config.yaml
num_hidden_layers: 14
hidden_size: 320
num_attention_heads: 5
num_key_value_heads: 5
head_dim: 64
intermediate_size: 1280
vocab_size: 32000
hidden_act: "squared_relu"
norm: "layernorm"
norm_place: "pre"
norm_eps: 1e-05
positions: "rope"
rope_theta: 10000.0
rope_fraction: 0.5
qk_norm: false
attn_scale: 0.125
bias: "all"
tie_word_embeddings: false
parallel_block: false
extras: ["capped logits"]
init: "trunc"
init_std_qkv: 0.0343
init_std_o: 0.0426
init_std_up: 0.0491
init_std_down: 0.0491
optimizer: "adam_hyperball"
learning_rate: 0.00636
beta1: 0.9
weight_decay: 0.0
lr_head: 0.0109
max_grad_norm: 1.0
warmup_steps: 200
schedule: "wsd"
decay_fraction: 1.0
decay_shape: "linear"
final_lr_fraction: 0.0
batch_tokens: [131072, 262144, 393216]
max_seq_len: 256
doc_mask: true
train_tokens: 886600000
max_steps: 3806
dataset: "wikipedia_en"
MLP neurons of a small language model. Each row is named by its layer, matrix (down: output weights) and neuron, and shows model dimensions 128-223. Each number is 128 + 32 x the weight over its row's rms, rounded and kept within 0 to 255. Numbers have three digits each.
After each neuron's rows, "fires before" lists the tokens most often just after its 100 highest values on Wikipedia text that the model never trained on.

L4.down187:111093098151062126166160175119153134102097105094095112132134149151147126110121085126114129153123115098175161117148132135161102120099151092165145168155122187041148120109101125164047063160091192146089099049125138120134153148119084104125149173176099122133165084104187146070126121166132106129
fires before: " to", " a", " his", " at", " in"

L10.down896:118066125135085163137129116124095182154109133137077179117092091152149115172108073095126091122130116152163192098108145125146152126136169153113149124070130170148095179147076130081072169182040171083128070125168064027098087103185109096183132160136126161131125151158172125094109128135096161134
fires before: ".", ",", ":", " and"

L9.down699:112090156134070143124149132191124162112056130127102151207150161109081156143144164080170134144104143146144141149091150126180058181152173154154135127133098174101106171146076111178183156136152117153139137083122136141111103132127108131127101155147104155167130160122166140123111129179099183100
fires before: " |", "-", "\n", " "

L2.down962:083111119158114130165120159148173167126131165105136105075159156154143074159092116127176109089090157145109159063160116117130136127130084184128092175104142153110168116078115115147133138094061119101127126117089174100103114126142110042107115093050106169115117197165131122146124102083129095150
fires before: "\n", " |", ";", ".", ","

L2.down435:139157096141099120217114119100163163157078138159124115126108123120102062136115115113091071120104150091165125102150144091147166145111153121118125129158121105105182176111129073123118195124165155059140158108109074119094098115084104128180076116100141101136134158175186204043113118101160164106
fires before: "\n", ",", ".", ";"

L2.down33:116155099125081117070146113071047130157071054127099132169109097140113129131163115120118106065088103127149127137152111175127072066105142167090110201133198160167146210118136155108086136126124117120097085166103156127148126153104111145191116145141126111163129142111123076155170078156135114181
fires before: "\n", " Team", " October", " Date", " Sheet", " September"

L10.down382:087142155088165136127125154255172160146123133103154046135096108161146135161146101108089172152097095157141168087109124097107057154170139097126118160125108114163169117127080097150132103185191091062112187090142082086149143085095075132100083156124146104121140158125116185100199089190112133145
fires before: "\n", " of"

L9.down665:093173079175170144143137126255119105105116110079133129125147129153168147121118105122130125121103144141090153097113124205130133088143162093135113146120127183069107166092155128085145146124121130113156135113120096105133114106159155180146101096143143128127128127074152142146075131077150149144
fires before: "\n", " "

L9.down987:136151089122112144190129073174100178204140058079097122122162094157182162143115096146179109116100109170162120113140164139159124129091088159129098111115093083078130179080082106120112097122127134122118095125057115181110155148138177097081133113090099113124119138137118123115100131147092155069
fires before: "-", "\n"

L2.down1229:102140153111120150115137120194179123058107144197106168130138072149103140123164159125082157090203185099180147124081178118139096135133124143090123112115093119197151132141121118194141088116130082143131128135140088078114132111090131144135139128091122186127159120166150111149173100135144100089
fires before: "\n", "|"

L2.down784:109133087192121135162145114247046115192120142089111156100149107117112116078169115184120112094155144116098141140078137136139139116120136122130120110140154123119142116113134152113118059122087145072168146146133100144111140183106115168086094133148048147123151140069128151097148119104116146099
fires before: "\n", "=="

L9.down631:145075143226123128124192133149099138151160098137124164137125063106140132134175173131111108151107136153166112131185159132110119152127115154156081186149109136158137119150076201132102122178174170116125051137127093140121123089212167079152115160122120118134138180065137149122162176087130111114
fires before: " of", "==", " in", ",", " and"

L9.down9:106147094118136115142097136255149085108115127168086142078109141141097089110155151126144086161088120141181130112168091105174132128185142133153171122128143082174154162111150149145152129126184170117156135093126094160113172148073134109150161099168082111114022076145063073148128087164135118134
fires before: "|", "\n", " "

L2.down955:111121152119122134153106198095140153119144126113087137094155167115177192110128093089142108099153120100142140140097133170133124139210123175117168115078164131147121143208128130143177106076158082123144176078131077152199137140146166122164068083110183132135106177144120134151104189126143101170
fires before: "\n", " |", " character", "|"

L2.down1074:118140100145074166138143176107103185103132089098155110160101166122120145099132151157106107122133186124161080137048163091172144123090188133144129075117179198087148171076135102186098176134114174128128173093144108113108126108131096134141168177124164115154185111174108115126091190099119161068
fires before: " |", ";"

L7.down153:150192106101118117162088142067135129129128211151126128122062138148098110100160134064210120150115131078102137163098139091099114112108117123108151137136120114111115126141139165061159139095176103163139158148170154075065116109060128149133137111119146157129118177137079141132129107130153103134
fires before: "s"

L2.down1227:091098111111078160139132140138152154122206128093142121084115131112102128118155119078155092081193109128135140116152152097095084101143170152144166197130068181117157114095126146117130124143140109114119088139120148105177097083102111159154076137129109191105080166142086162153144126185120115119
fires before: "\n", ":", " m", " |", ")"

L7.down275:146143138093098184107101127084127086151082178139080174195131163100125132126165071131091157112185097118128168157151107136142089082093145122158107093105131105105126113136183169135108123097133165149093094150136107128064125105140155153110175114163091153096122133137138137146157144158179090151
fires before: "s", " not"

L2.down290:087142052163135127142112111255077095143160115106103090105119105120148148141180181098116103110184157071120135089172157128128149126054189154078176090134110134165086119130136131097079122148102151082138130115178087138090147143092149109099145115117018191131164111128155143131167129144097129105
fires before: "\n", " The"

L3.down203:106106123118118123181137141143117117090138154084143144124038205111142163113106141198141142148095141116134148124083132113124134125115118159175153133118161098097162101107117131184115120112156101052172144148141101164155104198164151095084160049144118147141112111127130093124146124141147106113
fires before: "|", "-", "\n", "|---|---|"

L9.down165:136141143129187161149131157148096142172081115154134118096151078141119101113176124152117179118066112131165152116166204117089123125135128181131125141118115152124125184152135149110108091104119157138144135164111062145127162121124159099141162104137124120198076125047053143222153116113150177165
fires before: "|", "-", " -", "\n", " "

L2.down480:129087107123109119158140153206060089134047036135133152136149123157069194119126086045161148136151126158132151171074122171127162105126130164145107091155126106106135171134123181154134144161083102127074179089131123123131111169127129125158105151123137107123132126210124106106081054107101141141
fires before: "\n", "-"

L9.down304:160088184153118173101108092147166132199137094194072172121158130159147132139123126148139132152168113081174153184112142183141070140177079168138167108157181119075134144149097166133119101137136122126157118135127089155165133128148156155124106197145074080156142135090115154177119113140091068155
fires before: ",", ".", "\n", ")", " and", " to"

L2.down550:123134163132125140142056091150135180094111165173130085106100177136135131141201119147168095098131146084119185065111138121134111126091130185135112095083102060144155171164121122148179119155160169090167127168153137104163101107147113134112157100104102140142183096139099175103139095112139098179
fires before: "|", "\n"

L2.down1170:160167093227075150142127133132130150157169079148050145124163117071158115116130137111138076096128158106122104079117118156153077141161135168129168130093142072096106106173181117108117103164141159141135124133073115068138106168163081147175129126106155116126134128087131080125177159109161114143
fires before: " |", ":"

L9.down659:156081136100109108079214081120147134061159187095136160143110171116134116108129103127090164078099126101137150107135201143132085117123209129179117123126107155149068163147133091156161162107083085115098114100078140094180111126123154107113206139129130120130099140138109043085131155113110118095
fires before: "d", "ed", "ing", "s", " in", " to"

L2.down1:117118111130088157099055093201110168140133113207135133140161131155133154127155152181158146111129136109196160129134128145116093070073099130115158134190091072122132165136079112120121134153140166089153103177097101069089132081098147150164107135163073140108091098118153142095104132138089123064
fires before: "\n", " 7", " \"", " ", " ISBN"

L3.down852:125142160120104171131097147130160106100133134093065063117150110152160181084107122192139063141107100104105199122043131131131185088151111129076125102151146164129085118108116084120075110112166155183076147120160108097088141105098122119125143114120119161120092131132100113177103119137102121113
fires before: "|", "\n", "-"

L7.down1024:104156170104109156162160121143114116138110054079144122200136153124070164152155078093180172127144101090206122138125125145087125101089139175155139122184125151083108138107106162130133146146104150075119136113162112109180141118199057115176124164135095162156095165156190092144104195111168115102
fires before: ".", ",", " and", " |", " on"

L3.down590:127137094153123118102141150207134101178123123160162132124085139171131144121124088137145144062174104069110142110159131124153110160152123088159122180159137098075139134089123109145189113125096119128093106124158139109173153211164103074079113155116085145134072175160166130157149088065175144101
fires before: "\n", "==", " ==", ",", "s", " and"

L10.down650:131066137146127104135135132129099154137125096092129167134123080122149140156194121091144174167141110136090145132133098107139100167076155137157153151070150174180136113146107161134127125138204100134148143091142070117142101168118128141135090140158113118146142144072133166123106156144144101131
fires before: " of", " in", ".", "s"

L9.down160:159042162138214128179129162128201135151102059164102074100166190178172095189142120148081123099139155104187072212180143123122205127109105107157143148129136100118060124183085157092142101151102082098101184166126115200122180124060155179095090124123122197154140154134102139110100152073162156090
fires before: "\n", " |"

L3.down610:115092153100085065133088154235104116127093144103150124132148105174123121093076074072123115099103137098082174112155088177208100113074117134081109131110125143197132179109118115108130134128094191065147142134153112126108124120129082108108091129149086106116143140098134185163163109055120120136
fires before: "\n", " The", " It"

L10.down93:091154114123138176122068142114066165124144127130166150154120150143183168124104129155098126125102158094178157118140095146139091144135157166118142141104104165131148129130109179101123116131100167128164116079115117068207217188200103120130146138132091126183148185160119167099109160149104096087
fires before: " |"

L2.down483:110119110143188153101057163083133180116097127064184104085156166181132096176060164059111110112191165162087163145105163135124164141158161083127106131067152134104120105171096171151104076101135153099107149116127081130157098132165098128136124063044107107166092101173139111126118122119117121131
fires before: " |", "s", ",", "'"

L9.down1125:163190112122136107108144177126068109135154137106155088125114148144102084125174122202091156121151152046150159088113092093194115026147149136102153073114101158191121120168104114100132123081140114163113089074122128151101148093127144161158117153129091116087112072162120164094147143100123171161
fires before: ".", ",", " in", " ("

L10.down14:117146113165167116127122118138030139131094141176081141123107076077086124126187107186158109150183119102112133128102163169207096124099163160120143121101128172150125176137113173087144087124097125145086127132147082079102173126108115164150104117101136086083170114087137171133178163123155123117
fires before: ".", ",", " in", "),", ")"

L4.down681:127132115122166136139035124123158153214108081080105156192133109153170135170107099138109116099084109132138154134082180135122166160128078149117131159146119142122123158075109086105151134118144116128141096145079202145124138139112105126142098152128024102128145109117124074103144112151140092075
fires before: "-", "\n"

L9.down614:143066137121117083112090130058071128143086098081173157132113143190128139219197115117147100151091150102143155105159129137139094145111096132149081109154109126124066059082166178100134117189117139125147110100120127118162131140131197170131102099165119102137142153086103118117084120100072093121
fires before: "'", "|"

L4.down639:099123130145134072104129084118158108124169132139154099114143134135122117171168099146162176147162155125194122181131150110114094121181126150112128078117167092089149157106117181144091121150144179137087132155111098191176169149156085119128116172115152119153088102129164176158155131161158171130
fires before: " of", ".", " at", " to"

L3.down862:132130076092107075094069093077133130118104087110176113110156085119202118184129147133179123116112183140183124117098138170143127176129119134139065179106146161122139144156166179114114145218123172159161129136094111100127128148194155186134137088075062128115114116124146061170110113146128129075
fires before: " |", " in", " on"

L9.down273:155149197122149110130116111095115124107124134136119157082086167138164170124059141146151134181141159132126154122086117136179140159148106116087121095113126145199118116161117131097135106091172096164130101135067140113153190107115108160074058141147074090113193097150105155135167164160154085093
fires before: " |", "|---|---|"

L9.down1138:099122177150111144071115093141095172143149141187176100144147148141144162123175139134107119159185188135061151126113167192163125141100136152167196123105128115179069125127090110060141169168160160105064189094083112096104130132125172066132129147131127156097178102152095113112141183095113176106
fires before: "s", "ed"

L9.down751:140153133123219127122143191255055085091135136114110084167185143097121074154124156170141099111099144169124148156082124054122134140109114131060106106116172138125147110156130159144132130098076159125106143144128102115120168168083141171127118139149170121136098128162121190131102090103151105094
fires before: "\n", "-"

L3.down173:072107135096159121143130086148122255110119109165091083132143161151099063119169103117147178104136152137117098157078166129106169110159113136094113116122214117108171144086158208158079162102147135104176103157093136138125161161149165110181064146154158137102119177142119109176120119126127174132
fires before: "\n", " |", " is", " by"

L7.down367:146158121116139154224088151202110142123126110136150186138116098163089173147192159106189144090114173112124115106148085124130152144134150100112089121158156165149134094096081162180131147042108140069150162156122189151095207077130167122152087180090126112137121109128149088175122197135075167109
fires before: " |", "\n"

L2.down570:142043169146155138146111146137169095119203126091139138088121183106127141065125065163113126075080131111144078021137078164091111109091100123138149151143142159156154116159146141170153118158126133141164168093106091103110161114102170125104121112183082139164095118108105166139151131133207144203
fires before: " |", "s", " Robert", "'"

L9.down812:069092163127125078126150112179114115158068109104148115123110132116185129120185154133160094153061128095135209129080143109104115166147111110144136080136098109128108127110162145113139134092080173129141069113128155080134147174162195123150124097098119131162092126084124185149102157153171105150
fires before: "|", "\n"

L9.down823:145099133120096141111170124109107130119192111111111116124137102167216151116143127187149094178125164119146120159083050143144142142166159087107142126146167089098124134121132114137107100091122121133141128125122126150155178181100103129097105064147126177121148121143106126132107113126058170138
fires before: ",", "\n", ".", "′", " in"

L9.down30:135160160137132123100141124102081125190092152063106134195105142114184163166150122109165105110184141173042101139126126141148105103080090174151137147204102095099147142083125156099104110156103109175080164101133105078115130146155138086138108126127115035094119147134151188117166122142213204130
fires before: "'", ",", ";"

L7.down491:154126092136084105169138180106101113078124126126144144142124159116116204095106118122133114128099109091137155154069111124112102172128132177159106132116102118137126161088199106192123103174134139079107097122108111077116126147127144125126174119130116101083113116163130076111094188121140113162
fires before: "-", "."

L7.down31:159153104120098127112104150095142133113081111095091154156190116118124134156162104128042125118149125136148115178146113146110126099104127143085118123133108172131100160137144205169137055149140159111114102105130111055124135181126176073134095133110077136125144079161194141123124125108138080072
fires before: " to", " that", " by", " for", ",", " in"

L2.down591:131140109112095103168111128255009047166134157097135186144122105137108164139128141130105071080142073069066131145122099124114136125131073166111086155149116142144116177131100088076089118149098148083133142076121133112138151136130142096122198124115125114126159099092173150132136108136108089189
fires before: "\n"

L2.down357:100134118108131110136151070064136145120103093105122160194154130109138159146177157052102119096066115106136166150094146175154160108132067065149106095183145111134119180084128123159124083081097094104082090116157219102166099130144150146157147128134129103177129151156186114145077139110159110123
fires before: "\n", "---|---|---|---|", " |"

L10.down336:136150156155097169082108139068112122117093097132143122157085134129127142173171179113181080146140116124171136048118115146161183126139098129120192134132107146117134129172129115127114084119111143156071074126125087143110126131184169090199116105072112125184123176122140117101122102169103157071
fires before: ",", ".", " of"

L7.down301:121108178179165146112134193068154138118128116135124132150128100115166136144140143124073101151100079141101174154130134141108113131117211107134135132150098145160165183138137156147119129071187140181193108167173162092205170165168124108129091096146153143133073185150156058135104129113139119139
fires before: " |", "|", "\n"

L3.down628:137123163188151186125204107134147207095094131137184182122125194155107063087108132171130140121086083092111145146101117163121143134087125154111140087146108157123085133114117147075089058055119121072122124129130062105171109110094132161179101114050125184196095102138148104172153152165197137121
fires before: "\n", "-", "|", " Party"

L2.down765:163120207128166206132106163143045129161145109114064114125138146114171098132152115114116096075099130120170154104101129138136089141083117135162139108116148102146082145116121199101147060127150108154146082110181131146125172125123096081086148131205130109155118151124159120113163100108185120145
fires before: "s"

L3.down1179:128154118160152088134125110115074150107120159150151079089143143099113116211102157097099132116119111169187146082123145120095155149159137107096196133168158084159161154144202175126100135153131143122145198178149119131114170130171136173085140067147130131115084085104070126119142111183117110156
fires before: " |", "\n"

L7.down523:139174162126130120094127124125103115165130076130155139088123126145139112118182098059095086104124073180107063069066211128138159153118154098157060134127125151085083120128096183073124138119090134161127108138143087061105133092157159143076094162135165108106157133085127159135135116141165105108
fires before: ".", ",", " and", " to", "\n"

L3.down1023:132115165149153066145155142127142060121089149126117143188139152123073131157140163133145165178177155153165157086147151115099169123102117132199141151155149103124160067140142133114081076108161154085169129085091076141136064178149114111104179090156161126156162116144129115124113159144067079084
fires before: "|", "-", "\n", "=="

L9.down256:106160152117173132126149121159015153112147103123114098077102115186161156109126129152126109115120114133142172183096144122139117149133097107142101130105083117058105151084153148138164130084128167123155088145205113091095184128076139159145104119104083134069142144165111164123067148133096103152
fires before: "\n", "-", "===", "The"

L2.down609:091099139167157206154101111228173146096130109162126080136137160098168086139196140138161105129115127095160130097164089200157174145141151147154170141082134113084153211120159151144130183119117112111153111147124160097161163098140154151120132113104080171143130128176139134043166122095123155132
fires before: "|", "-", "\n"

L3.down143:137166092092143100176142094212042115138143125089158148181097109140104161164162096135093079108130107134138145113159162083133085090082160149112155125151130122123085109147171088123145119119119141124195201131128148092115129159114120068160199094154094164198094080083165128077124184134123182096
fires before: "\n", "-"

L7.down1234:113193158123141141105140161120102066118177112181140141184161212119168118161132122106130138074189104107110153167127083153155072161148135089131127108138086133117074134155084117141106159134072132135090088159147146129152092180153119133163130115159125183125152114082138167105197121185153179180
fires before: "'", " as"

L10.down726:140145150074136160119107158177092165185093086190104104093102101124102157156146078134160132149152105086172144099095154179102122093088115120160121140169143113165121165146095090108137154095093118106190095118123074144137125152164140117175074136157116146118104134180148099170122110150202141132
fires before: "'", ",", " |"

L7.down1106:153137100143120142185103133171082134184095143121128145088103155091160110177151209118106106128147117135101193109125177134255099115112154101153110154211129064113146116164134121127128143090130119094180146093118065134140122136168187160128144140113062103115139154101106118150098058150089151122
fires before: "\n", ",", ".", " The", " He"

L9.down412:124097150160094109107140110255165127108158106139149140122123156112128109163116141037100170162161139091148157170121149117136099106160136179131110096129152137119150142093129116139121127083098052079140161137055108059124146111087116079123128112141072119117081139191135149132094075097150180102
fires before: "\n", " In", " @", " It"

L2.down200:066170141174141097178120100121123140100125060103102119102118194117124132090180179116148147092117100112108109198126057151161135106149057153122101097188156110116147179096130146108106178109162113093115155079113136078126113109131113140173127117100136128134127124150119057113108174144161162179
fires before: "\n", " of"

L2.down1034:070157178117123120130129135165102165120179121139150115093097108079124111154138154147103101139126098155098139106132124107154134134162153135097083125140134127112071126064085121167131145147142115167084140199165076110087124088095053068068138162129189093117134119171107137151164113097122106145
fires before: "|", " of"

L9.down620:179171175126191109132163117148104134145144074121058119082137143150088149125120141148123132154051110149126142172158168111092081090099119069099100157093181145137150185125086169125116093069089144149110117087122147154111130142117132112124119082183092160138126103168076103180121114144098091100
fires before: "-", "\n", "|---|---|---|", "|", "|---|---|", " |"

L4.down1218:124119123184111109142095141082120163179143104152159149146073123136101138151126130117118122087110215110087091049097166121118164123111178092158058156073123132095158136112149134150121171172193174088120106141168082128170144081116107100131111094138149150158152124143160187180179206146145141131
fires before: " |", ",", ".", " and", " Strong"

L7.down737:098148131211089141202213149186131161112117106094077104181077101141087134169145133082169141099121126104110102140144163142125106103076127135140174155154150136101159089133151141120132169128129127095115114163128119142151170141119067145148135141148186146138141095119129091140108144111117132139
fires before: " in", " by", " to", " at", " on", " into"

L2.down562:121097117163171105087140095215101148117126105151161155143136193214136176137149083127115154086155130189180148116105137184109129077127152124157089099116114160094128173130103126110162173152074137116111129114192161114064168134142104146196117140069135133112163133081142099152163144073158116121
fires before: " ", "\n", "'", "-", "14"

L2.down92:114074166141049157107110123095218134176106033144122134080094091155114061177139129147138109129147126083133205053177136142138154102104106213094173115084140110141155179153106153109142146105093147090096124095132163114192163102080119131136167170119088099153062156140157133076170085143152128175
fires before: "N", "E", " |", "W", " of"

L3.down973:111132214146178153105186152172115117139142152057130154163084092127096108147164097149095167134118168166133130087110166220163148077184132115122127165152113202126161156107073083125098159084110183135187128154174184082150209086089118139116109102120138104180151102129139153082120168074119130110
fires before: "-", " ", "\n", "|"

L2.down173:189170143145104103109120118106090136058149094110089114152141112114166154152080188104130141087110098134093132106146111100096109141131125177174124175109122131130102130121151062152121130172099097146120155142159118122140141162109053151137128184056071097151154120173161081130160107154074127147
fires before: " |", " in", ".", "\n", " on", " to"

L2.down360:115164188179118098158130114122125100101151155141151098174115114115159203071123195153039198083178144092149111144142094130128079134100065084143086137178147135143073095152186148129118139156121140121127100112155116125182097123149116166144162147109150125065159132103166062128093152131147170119
fires before: " as", "\n", " than", ":"

L7.down957:124061117104146104120116132165058121132148175146132061108137153173111115144074092112074113120159097138117098096181115108139162084116033082086182188149102079170178128132134141129128137150107157144125147133150109104075203131122117063057150131108179212162114106121071116112120143162145091050
fires before: " |", " 1"

L9.down325:086130168133129088139154113121092153137115129103146149113118172078107175141200161137143162146096123119149070141157154119103123160113198132032069157147180172150146172149168110126114055105169125110106152119141043150153090088134164098139102049191139134127082154113078045126146124159169150125
fires before: " |"

L4.down1139:174148110095113114133122111119136143098131142118127095130106155132113128105127121095078141065155118120120150123151200163110076050124149104135140071121058206081112142105097126135137080022148104119026118148130165107067192123127118110146152137156099167137094172159123120178132052136132122119
fires before: "t", "s", " |"

L7.down487:117104163170174161074127132175151127155130170125109136144192136151148141078157122088130172119189186103083136092150064188189087134100064145128136165149128099165100125139098140139173095089169137117151146111127156178137113064097123075143147137155142127131101161132100195145141137130149106140
fires before: "s"

L3.down457:120140184178190160101125129152141124067153122143140150140136107131068078170114150134116160097130157129152133114145111206203193154153124119172105217108074147141162169115121169127110103119126178059151139149163154155102065113100149107170104088122082144064154124169113120074094109095141104105
fires before: "-", "\n", "===", "==", " "

L3.down227:052171188152130108139148164153145094171148064107132131161084155091227113127062164109123110121132171115124185160152156110150190118143132168185082195164181149107190077131099137108112123133144086108150211126151110111109164112176093094156156114141090085143155130125108080123111123112136153168
fires before: "s"

L2.down134:112129160117114171120144098075120153115185169130161175109114175164081110143127158141147105108122143093097082115100116129121156106203168197086118170096161070143149134099148132153111197184089140139098148115155127146142125161121146131107109127130105087100163107111139144114125191115152203179
fires before: " |", "|", " days"

L9.down716:118120094106162123148138095221073097145123062157034131134156174149151133082095122152141122105072107137158123159093194148144088146098119130084131106167179126171099157094130113118106114099098129134118133071084138128111117168097125145182151136115036167110069111190077098174152106140135126103
fires before: "-", "\n"

L10.down107:116106111133095186110179151120149112170075115147110102158095151100130142132130125140141119123122139146197183083149125153109163109078120133181129161112105162098130154127096193099120167165123172080168093112112069162157175138127109133077124195115149094098125168137160097144075117131141102167
fires before: " |", " of", ".", ")"

L7.down503:116118178118147159133096122126066153082159106152129101099108145153072119141093148105212081136167102187148099126136144145118125137108148130057121116095097116176110139099165127065149128139154117133110156107127126090156076145173136159094108161119142054096144174060165177078155156142204106178
fires before: " |", " (", "\n"

L4.down977:141134169139121118122146206035120111083154094147118119167126128119146124143144136142105170147176178169154164084116105158183162158141108184116137142139069136100110131180164134138139117105123153137112146092068145145124191063172128091128130131154076081085102146133138165145149117112177129147
fires before: ".", "s", ",", " |", "a"

L9.down529:143118148129173148170170148100161098127140112087149073180169157180173108136127169169076120075072095127142101142195144163121158106119111132130060125094157115096101177079161147131117131168108187110158108088085135124153154156154102176121120174143111123225202185109087154062117157062055128096
fires before: " |", "\n", "|"

L2.down896:148150065145139110143168121187100106148169114098099101147136070168090184116147119121168084115159168089097184107078083138148075115112159097149134149098176185085116145104086071144150136162109199081079095173123153104146153166129040161112130125156151189103113180160156094171118110103170096163
fires before: ":", " |"

L2.down824:133082158119067162124086110124144173110114111101148123126098055155121084147119136135146036136113117097138129129111132151123061108088133159106125076124110094189109171174093144093085134200130110073150112103136127102127136115114143105098117101049127144125124057189159134105099165156198153077
fires before: "\n", "---|---|---|---|", " to"

L7.down1176:138086107148103171079129137165095145191096073097124131133130132116157137131142150135125107135151096085119147185174158163125096106128139154099187101030123121119103170142120082160080102130064154077118105115107148131164176191155085135098092193153130116097120109142067173121135114092099091067
fires before: " |", ",", " to"

L4.down462:139099112114063152166109085147145131132093032123151155161167177111116141140146171073165119159144156103178159092159132140135157124104178185141169130099136109180107133158148147120143184205101149085189123121093121108133164062170131133112156090147109178114157108096111122100134187158122156109
fires before: " |", ".", " 1"

L2.down1259:172173131185145090173071140220071082126106069143137110131105160123115120165142162085122133119105131145115146102086134160171129133127127139209156147121114146100163162153146195131081084139159117137125138074117133119108093137183129168137131127130112142106216138090143128086167145115091122168
fires before: "\n", "|", " the", " a"

L3.down715:079176117130168148141089108130097138150161143143140108135109056143121142150158173160179178122114177100089150134143196096132170137157116141112117134115204092126154113121089070121128124145176102096144133185155103167079060113125117124096135133170106107181079146136096103132133128110131115150
fires before: "s", "i", " example"

L9.down708:121135111076152134125140179130119198128147126095129117130059188106165147130093147190153103170105012104144136120162119166183122172127191145094160106122093136161105188113159192093123109160127126169100180132101183130180144176162177153068116126125082100160103164132122161105197102096150164082
fires before: "|", " |", "\n"